Part of a small language model's weights.
Size: 11 layers, width 384, 12 heads of 32, MLP 1024 SwiGLU, vocabulary 8192.
Architecture: rotary positions, normalized queries and keys.
Training: 583M tokens, 4445 steps.
MLP neurons of a small language model. Each row is named by its layer, matrix (down: output weights) and neuron, and shows model dimensions 256-383. Each number is 128 + 32 x the weight over its row's rms, rounded and kept within 0 to 255. Numbers have three digits each. A neuron's up and down rows have the sign that makes its largest values positive.
A block is one neuron, or neurons of one layer that tend to fire together. After each block is what it responds to, as a language model described it from the Wikipedia text at the highest values.

L7.down49:128129115150149096179077131045158109111125122118152131212154152167176166075128159114135163117069168144188154106137083069133128160099147128123124116103128128172151125112151125109127095176116075121067133134158112186130108161161102095131146122124134122108120216152104097119152144130174105138142116075133083133204105111119103149210104108114154127110145136133062126156127142112082111093147
L7.down451:120138104108083120103140141192080146147163124096120132000125148099200095139157128162157111139121124108105152138165162139157100147116108099106171070153082146142144098157116130180132159040085184122174122105118090148157122109133176116150119097131156144135118069114155101104151123153144158129133152102158149156104138143087154149121173087152148192159104131143172124150119147132108028109100
L7.down536:124105162098111147163139165118112130105136171138131127126131106119119170158055099100107153142126134089072125079134137117105133110155150155138159109142084104117101109116127187121106115122139122124127142143213088198071076187112125110146118113064084093098097110121155135172124075117124086115120139118150126160113103088148144144129066162116159091110092134169112104128131179112154169092124
L7.down987:074119121143069080155109137124104114130127086127133154025123129105150071046154106125159174145085146157103093095118184149092085138084108195157108103148102091155113066145098184193116059110153115134100145149055115066174134183109142175141171156117139110176141120105137046106165173144082146101082108118126123177169099116103110138161183172153166100111137151152150156124144115143206130150111
Description: Determiner after "following"

L4.down279:145136058146099208138118151129100080133128175095056180136142111163141132102119145179139098137106140154155105137137174176134209129095124131133118132101178161161172079174160133122113102108084067130129145167142077181112137162145135111113165101176151134176078079128195133137066129169128117139141093109137079093126098099138109153109198125108140102153155078173168082131146087091117137091086
L4.down285:083093129145065113084120138098161131147135140125152112128145106059092114135184097165120115130140184118139049120094141168154112124191114104157130199119112128112089167161143171085156136116119097118135142127140106149108090100151110150151074110135149095099146121131140072124122092130118141158140121111133098142081140156114118104094198119117084122175140078145081118065122110141185122175191
L4.down860:106110101179116072134159085148097172168120157127163131167175158128111137137137148129097116117110163127158141092144144103132073159131179133132151198106146142118060091170160085130156089084144086160106059130191136089203153108168138146149145101125092134143130126111132119158170095147138170119147126145148133177195142087130100142119122053131143198168112139159143118161160104136080145065127
L4.down970:113098087134127138159116095087096151174097154129158121164104146166078143170152124226102146152175045143157144091126123148129125101184169132140124150115140171138098103137084114157153071096122145131159137143144106163157111123091124145115129101136134146138127129165194115119105091098095112196118114053116114167174140116094137136167157146143121142158088090093120085153066061172070143127144
Description: Infobox field-name endings

L3.down412:107108093101147094097113106118171137125098128149179114054092070151163151130087095115135118113184123099108219131092175086142144122079147150124145137133153107144201110077134121131104173098103176171137182183143108129122120091127124149180154142145145145139164167159106183122103144171093146135119161113158129094150088174186169141150093143134112132135154146192151091104096102146146166163105
Description: Mid-word name pieces

L4.down61:107082102135120146138095147131095107152089137141136153137060095102060122107120073116140114143166134103118129125152113081108119130102115120121157146103176168110136084120146135186119180079119114122104124167191160134183100120123143100089127126051090144135108103141175177141144178099075112130144125155134098092109125124081084106127117115086104186119184120127105104114135139064134097121153
L4.down320:101094063093135149131129159113123157139098105128057164197143124123120042109083157087139129159130114101087167113104138108135163127114136173115131145157152125080140145123096053131084136146090114147172090142109053128145109106052179158090156150124149100198190170147150081139179092170139083134130138110117122103126115167151112177166152114146134123091107177179111122131083154094118078085147
L4.down421:136142164103100132155120157133120157037054129087085162071123090082090141132124134129141243123135195178096143164074141175148112147107121168167124119148137148100121149081151113142108116186131119146072106136110145134097154130116131096107125127101080194148097094147167108135174116175146128100128087113098147121089133111108110107077176132112132114142122100137142104101094150123137130133170
L4.down508:129136108159084131087111153145089099142117156125121101122089144157089151118156124122121080071164108152097146156164177162076121084113078175106107132129138149118156145110127135119148187107075107146101162127146116134163160105160135111111140163136182117117182108107134096174152118073165135146131125154121112119157058157080136069158064169112044094133152164145147149138116121160200088140165
Description: Mid-number digit fragments

L3.down267:109068075125091148157187121098117109085110129194154137148174174074117107103129138120080124154116087087116126070135141119114089124117142123149143148221149149129165103138098114121138114083187148139108151120148158147095085143148074119149132138175170076117104098103094118092144106179073164102140096134079116122091164075119153116091103146159119099186120117108193128134094084133148175097162
Description: Infobox field-name endings

L4.down415:048106095129092083167133121127089142143128128091133133128154115114174104131155129110099107097173159151124140098185124178093156116152086174115127129137160133142082115097111153092155177133139072172077178091102124074108089129086113095160067134126146078156158093095102082121148110178160207109168114138120128153103143078118078166184189160095113118130124138109144176145149128114147097145116
L4.down678:166100145098110147145160114076150127175128086108131140211136147075136116160173142061095100153148132156104121061094120103081136107117148140056116159152076138182139152108076147112141129086126134135082161155196132147118099102087131152155183102054087161141162145126105131154107151118085126182097131135156157143122184134125117150112110110095122109129195118154113173144126175129128156113114
L4.down871:192157130173137135107085137155126122139113158125134148114079065124162134124131141124116205154092079095159148141132111116110154107166097178109123115169074144112094132125111091112116092142148205111130113102119150117161145132098097136217123161170158053142093111098154121134143152185142147089147101140134105173146135097108163160086190156117064130130128115183139105088128109140106127130136
L4.down945:153122184134132174141153088120143111104090075100086158120081123161109171195156129160160131099156153107162140138164136128148051133139087136096147113153164140103095093136193165086128077143127137119188096172096177112143144105200122209127108150114173186136137160163104095106089066139143111141196118106159154160146155205100127089103111093112126130121143151128080121176100152144143059123082
Description: Mid-word fragments, especially "ul"

L7.down151:106163118087151113155094097161101146090060109055125140138112087080124149092177132167144172150078076139129159123105138143074180134154150151077132132202172087131150147115170125167098158143087206141188163151114117134157111120127129052153124089189079128142153187103144145155133102104150150091103162106085119093158069099083089086157197070109160074125150080127138126173132111144150112105165
L7.down196:152109147078121117182160127153065117138088137152056131112125157107135111125162191102163092122116086082140142082133119177119101144157144100090148109085124165097105175146113136110079146176100125128107104180126094100131127068116055111085094189147211145118140121095089129115123087172176141141124132209145178130110160082187132178126141119114058083098169160136142121125148184137143107120176
L7.down207:083085075125111130125062118132148086124126090125107146176112134117140149141190115167170111167134154112175079185126158122118152089144111134098107141131108178108058153097130131163148105075104165211105165101098125104146095080139132102115174142175103084074100101147191148095089113083162159165158183111171176109150114154138081138139148131150128117166151167108148130129132123132131111136145
L7.down518:154113132164103119098109126118162132087094141100138075229126133111149166138147154118157157141167123084077099175132154117103084092110130091096055155174111091122097137087179118058106149063193122126164144123163150200144147140065186112123096116129115151157085026088152093124155121112121166162084094133180104100175140144101148090120103065143103098150134112152117046139127098075137175133108
Description: Main verbs after subjects

L3.down469:156143170163117117098110137148101126165046110135142150102187151132105116108119134135139102067160141122092108151154120123116128155145144141094108143163108145208101160133124128150112163154103146143142094168167141149065107120142107157168088125145144179127109075158078097127138089042194071098139112121181131152139116117125137066133146141106147155131106132112030137133145164118120102150212
Description: Mid-word continuation fragments

L4.down124:129133135099153138169129100150116088112101175156096162087169152132098131123198119144137137145154090117102189146164157114119138130137166137107051118111082116165153072135138204143143109116193141162143098130125159145117118134149104110175106126123124109183122141112158106124119109111130138075113114136186117074159130079135169115178120171101219120125163138181112157128156125201182127052102
L4.down386:168133097089102110114098088168146177169151108127126133134101135109045113147146145172170122114150133087123173137091092080136100131091095152151112164148167125186135098088178124110105123092114098107088159104140141117168119160135156055130139122071151075121154130108134098108086147110126102076150104120175099152110169195130161144149146146125131069175097100108182107116051151137149126097136
L4.down724:176163137094112113128133170164118173122140175153103127030117154124139130154125123138114137138137106160121108195175104206120113114091128178130132129170148140082146127115113131139118212170168027102111104136102138167166122124106099155128140168094136144096133157126111160116126096149090167103134119148129092187070127151153099100171186147106105136173122083167139158147090070076144050114136
L4.down905:160117173125148153154123091109148150076135134181145165109120143195125084161152149121158122131120129157086158174116082102135098163086083138095157148200155099147131163102178099110116181114105079146084096130108144167119113182092172110211137122121130114094132111128125101097059166145092094140144082145185091175123150174114147150110133175174083154135119153140160147086094096166102068057165
Description: Temporal subordinating conjunctions

L3.down970:187084189154147152077133090124092155187127169081163172086149120166110116094086103082074104145199103115112122129177104088152115122127142168164095162113170135069128157159171136123054184103134088104188068118128124135128138127157150152145102137137105150119114142146162122126115151184074126115162127130056112158119125113097122117071178154165136121144080114142099101175122115068120132104128
Description: Number continuation pieces

L7.down614:165141171087115120116188153166092087128126156154133100255127161042147150092160106102043112108151168183068119105131101131143128112125132131157116095151157136136136151162114122151147117167136114176087126138096078124152162123089056107126128058123175101153114102145101133120130142161144110105144080142137091147115161105129123089175085112076116137160138087164138116107110191163099096079195
L7.down736:062130133158167150134164131141076156141130135092132093055121137033111121101083111118143045149155160151140151155133140130156116073124179094187147159098139123134134151129134121149129155149063084172169118158114198125176068138124141126189162124113087159147112069101090131100124105143112091135108091157111099085176092132175093121109140081126097190144144139131110113107105135109105198099139
L7.down762:116121138102130134077065145076149120124138080158097169108157162112099128159152078171139140113105137145107133090121173153114092146101155173150107175123096145163113120105128116117134071240150163106148147169079094154151137134135090102163101144101106123058142097145092134172187182142086141115115140123116138136121119103127087132115106112088152139090207118120125138126127110123122062094156
L7.down804:101125166152114163153140126102172110086070167155097109076173106092078155116138071130098119128160102123087134170091155104125113155123141123114167136104096098075143131101114161100114144141135175118144054095049137150094097156144136178077096154127090065144081095100129121128118110092107115086154128154142092134161091147092160150099142095171162118060130162148080131110092091106209121119073
Description: Digits inside model codes

L7.down24:152172182110168141117128075159156120104106078102108125132139099185153159128072151160123101157161093211195126064114126109156104140098117128136112165108160080149127172081140095098127131189110133134072145139123098120136151137150169124108077123121132140110053122093136096144153124205129127149135126150154119172175103127124131098141157115139161139120053101146154147128137158137175145132130
L7.down51:142155146122108094126088184147163142083171146145157122066142072114159168109171130131101169100161134119093202166120124103135152096117079109110141128098078128151126170100168082089124145146198187118062101145117087150114134120141045125165174158145118156132174085146141137143110118160076154152132081131091106150177090119113140125144102169117134152173106131081131144148161191089146122155174
L7.down515:082141128129158162154102185110082129049147142126133157142177153144118164137167082094129111114108136117134096138143136131180143152162095149146097126151131142116122135140125147095130123095157092131105116154115133118085105133100133096137065127183060120110141114141126108120134072080112190125142113123135191093162095134190101150157143117149173110118153142106113144141131159095130118143168
L7.down665:112140153115155072108134161124155177177084145195143101142088105151078152112116098133131065131162152104134099044123112188169072156065130121097142148127141084125090186115121111132142102106130128084138127162076101049111163116005147141119139142116124149126139171138096110118110114137116170146188144120138144027105100125119129135101142159129165149112094113166158137098134193123098142095109
Description: Sports stats table tokens

L7.down61:129136085131121107142083126119148103116095114106125125126144179170123132163113038164144142141148114091133124129077162089119045207099135151173108115102140127111102101114082118146158080114141087109123092137166102133164071085139145112138105087133162103153116171111120164120142103142126162131097159122130075173202124151107113117100114154109154134080116146129135133137124172175114177167141
L7.down408:133101115116203130111119160175122123110118113090100137085138116114092145085177081181095169126149173135192074126102124108131148154136139143140190042131103133139121134117127189129182180140176170074054133154135106094143118144149133088136109134128116098146108122191087125125131127117148099188165119135141105194137158126142076164135119109105158116099109153123198160124109154131144133159180
L7.down537:104121178081138153186151131094093074105156091113096126163060148110115186113165154106161085164114121103155135117169201111157100145135139148139155155081130153123129127144148055106081194137175162149168114099078180156140135171158134125132104139198166090144133102176120107149169152129084134148123136190170154068160107082143133206089120141106135075100090158180148140086130087140121115113134
L7.down797:234108125122095108163132141114190097068108127204084134000139124107110095160150150200164072153113130184132147128078104131124116109132097135144121073118126163075158122166180160170101127135177184082091166137121093073154111194123093087160105150102148149140110139091164121135138114110119103092121099177105093139173081097076166198159130117139109127103112146118169092131103073142124168118109
Description: Field and heading names

L3.down137:087120136133107133122118115081125127185158122100123121061134122117108127146119180142161146105153172102043101160142120153155094122066047145116123111105192081116191138137113111122149126091121153098096130063143100127069121103164132132142177157180175102192133138099182119152146126120096157112120070188186152109106207187088161154092131129183160110162119140144145116140150065098137114154161
Description: Have/had function words

L3.down213:137159109123120132146086124110135121195105073156175087219138152197084149079088114114139131140143092133178129167153177125097130123115103128081107165112144128143106123092124166169141166154099127162101153148151091134129126112159095161114142209133137146121143121142136148122095100176123115075091120138073116134108132145124118099155071100139157155152123070074159100061156142134110165161081
Description: Separators before numbers

L7.down25:116074111090128103167193055127190165176103111148200128153163140065118185162135162097108106124117124090114103103138109091148090157040155119099133125130142108130161172054150076104103107165098152133174115128107169156148152166144157106114174122176164085138114176101140100112143159136135063239075069158146064140102147148083152151152120123100099111114161117114156120092124160097127071097129
L7.down171:112142137089160075116128064095081149149161125189140096163113210129168140117113143127126113136122126142119176135112121131095150141153112085150147092124175144125174127128094093159146105129191133130139107087093073106135125139160118147104088179117156125112119152098123143088138101165131177143178186150130109128045117097170113094203137080102116152102087113122152127141145128069164124132107
L7.down706:112102154091075051086136120148146127112122120090148105087130125145128105104142117128113104094070139139123118074119153088128104130107093112082166124127102150149076134113090160088130150127158172098093141148104105144150099138143144129141129117082107134138172132133142130090108213174077185168142126122154117140170108100162109134184083172113149086153114151090149140094156160132130137109129
L7.down806:097141124126115084145066136132175084128144113099191128058112142147111082102134098095140054091127075116145124104179151203159090142156162107128130130032114110128147132134155093108132163127110120115112175084109143088092160170139162070122161133122155134126107109104123143056144133137102133133096170161136116142137114080130199070154066118114138142158142165161152165092118143115124122189088
Description: Mid-word foreign name pieces

L4.down611:135121124182104136073147103155113124129080144146150159038156041133122122098109130164187113153156086200099150094118090158134115114150192106161116115101080129181103111101031117151160169218181089136127094081113118155115132087108101106083107124131133136076116173132080127173098124192127123138087106066128127127086078138154117097113108138176135175106105085133117147109198105101057125101138
L4.down624:117156118170128113178096092175080137087103157147142142104123192060104166137110099102193132109110036123160139155152128096117126153063116184067135114119147122137100127118243112120135130137143080150092127135152154098078158099115131140099143117144140115127150129123219121110076156129133133102136179186139125168119152113167114100113111136150193147139086142129183096120091185147133106133104
L4.down739:150140081138126092189112132191104041119126144195149161154121152199181077188132089129119143107086153130143111160132179115103091071128138114118125112106021094119099156138114078106135124114167101124119123109127165094109096123171166127128122185084179129168118162152094102086078130077134164126127035175144143113124157163179079176056150138157131123173162184109131131092113116089147137089149
L4.down836:181117118122094172148162158153131109101120138108129186127165106176104198120114149135194201129110145120141183108145173157145078144116128137081094027100129125137097156113124137145136126158096154123141160170094120083125147142130102196151116121110119137183115173105109099125170137112126131091114162107149146092104166156101176113112143187129117150157102077149125096129102149117182094114118
Description: Stats table separators